config.toml
parallel_block = false
init_std_o = 0.0
init_std_down = 0.0
optimizer = "adamw"
beta1 = 0.95
lr_head = 0.00561
schedule = "wsd"
z_loss = 0.0001
dataset = "wikipedia_en"
MLP neurons of a small language model. Each row is named by its layer, matrix (up: input weights) and neuron, and shows model dimensions 304-495. Each number is 500 + 25 x the weight over its row's rms, rounded and kept within 0 to 999. Numbers have three digits each.
After each neuron's rows, "fires after" lists the tokens most often just before its 100 highest values on Wikipedia text that the model never trained on.

L4.up1352:489466496446515490507480517464472510492472437514533512502496527491545493469543477523505494505514496496508525499462525517497477490517513545450417509499475498516498497517505508468480519509532496515479472477478490530469501533518496510484465535495494507495463508443462517431490507487458527521532459521490508508558510504484535515471520499496520498472523478538516486463472497508446501496507467480528528522507505450489533520493440476517480522427509500534497510513495504498517521555498490463508445486484499501460511543436516487465520510482500488489492491530510529539511469506503484508
fires after: " N", " R", " L", "L", " H", "v"

L4.up86:537507502512516512535493544487458547515507535515480506458508482516475515494465487481483501520528524493524497543472492502494474505507490487510509457481516523501480481510486523526511469558478468503525505529474485538511500489442514495498487483456498424482504513449540495485533477475491497500486516511503461484488491506493519534528482496502526447542528487471462503525512480497501475518470507545546538495508513495514493491482487493478503487533472472467559472474506500528528508490465472529496499484482508493470527543491492518502510500495486507510496502479507524520565512533513534490
fires after: ")\n", " (", " \"", " pre", "\n", " sk"

L4.up385:466487536487496504498499502512491490479493471530499489478505495480503535487493458507514511522492476511498507505487521537518529491534535522504491471446500538506541523535539494524465480503492516482479491459513485531467433534513487506519543515508502533446436499508508502477515514505519518481498458496490566460474495487495526515540507524462541535495508479450502497497503503495461447513477549522499516516497491488498514502526496482483491463487491506490555477504512537498527490472495492490513504503495500535470505499489494545488487523538511487531504487508553489530523487512554474464
fires after: ".", " Mar"

L4.up324:469525532474515492482472517525534488498492471527486518517503541482540479510505496517487502483460520496550483504488517500492482533445514459490507496524544507460509505467512537498519489554511469498531508513496509489519477460499482475498498473519513455484522515506554488517464523495512530471510477521494497526471499467553500509514485486460505470531539515507490507544492509456475485487522471475486510487480469503479489489521490507532517504503496501472489486463524518491525490503533520517520520522514446502508513512523512477507534488492546523535511475516518504524483563504466507455
fires after: " (", "(", " sub", ".", " \""

L4.up2690:506516484493495489441498490488472505521481518486540494468487500512530499540479475511482460490518464521488472508542529459484527506539481465503508485501503498475474505527508444489512490482506510527507504502464472502509531510501506500499511485478468472483506494530486501524474505502494469461461496508524481521481506503471481481458470485524480496528501512503546523491482491538481538472464487558519458540510476517520459527500538496528452502482478499454516484509537485528463503524463541524509503484504479503515454480462515540499504463478495517508530513500482485495501501480497507545
fires after: " on", " in", " |", "born", "On", " until"

L4.up2763:460483499488490490488504499493476507525530476465521505503497512495489509481472510507507486493496448477526457519493519460484492457496501469507517511513486523518481507467495461517475491525490553507505485479502508489486505533487514481499490471503512489552501523540502504514494546501488525488538531502510465522482457527490520543516509474501480509567551515475458552495468534461499455484486445488532531566486483537456526486567513508517485466502516500478468506484516469515506462532486510518466490497521461518508473497512506503491481482527476481500536486559559505483544524485464512516
fires after: " Z", " W", "-S", " w"

L4.up1142:497465486524521503533472466465459499486547493519540511487496487482500561536511502526500502495494483452499483542481528502469455433508533454491491488527548491497545482478477527487470490484535507469522489459513520510524501496498516520528511532490541504474520500441542520502553526467496540518522495500562497519481501521536506485520489530472506495496494466504503477503505520477464472519463535499521497428500457515462487533506473521478553510524510516531531507488452500522491491495511519496521475529501476517493509499484503479527489529477506485515469494514549507487523448500509532488
fires after: " N", " S", " Y", "S", " R"

L4.up1391:529479523511534529532504496470493497497526494460510509500505476522528472485476493519505527536529494483462506481482527514487492509509472521526500488531500531514522453515482498514513525566511490511481477510490502487510504504472523528523528501493459467511490529512524488509486522499514514502530486458520494475525520524492476505546495495495529476491476541527517492519507527452557484473483500503478536479484535502505483500554487510527481519467468518484498494525487518489478527478521463539511515505568484492479476512426556472499513537513522536496498477507548506533484474528515522491
fires after: " ", " Bre", " l", " pre"

L4.up230:480533545498552481493515518524518470514538518499481514475517524513520512498485500505543501526482464450483441500457539528505467513537519512521486460446458455491524493548473507492487494534491560490470473490507518470497445511472505551479496475496498472503491543476495490511518485492495515516472514489520496487510514486480483480505553566468484531489533514483497485528515476520529461486516501539513494521510517472527530497512475472513504494452447485488524525538510482464470501522470521481448515560495514494490528512522471533488489513520513466438531538476524489482558523490528521498
fires after: "\n", " the", " and", " also"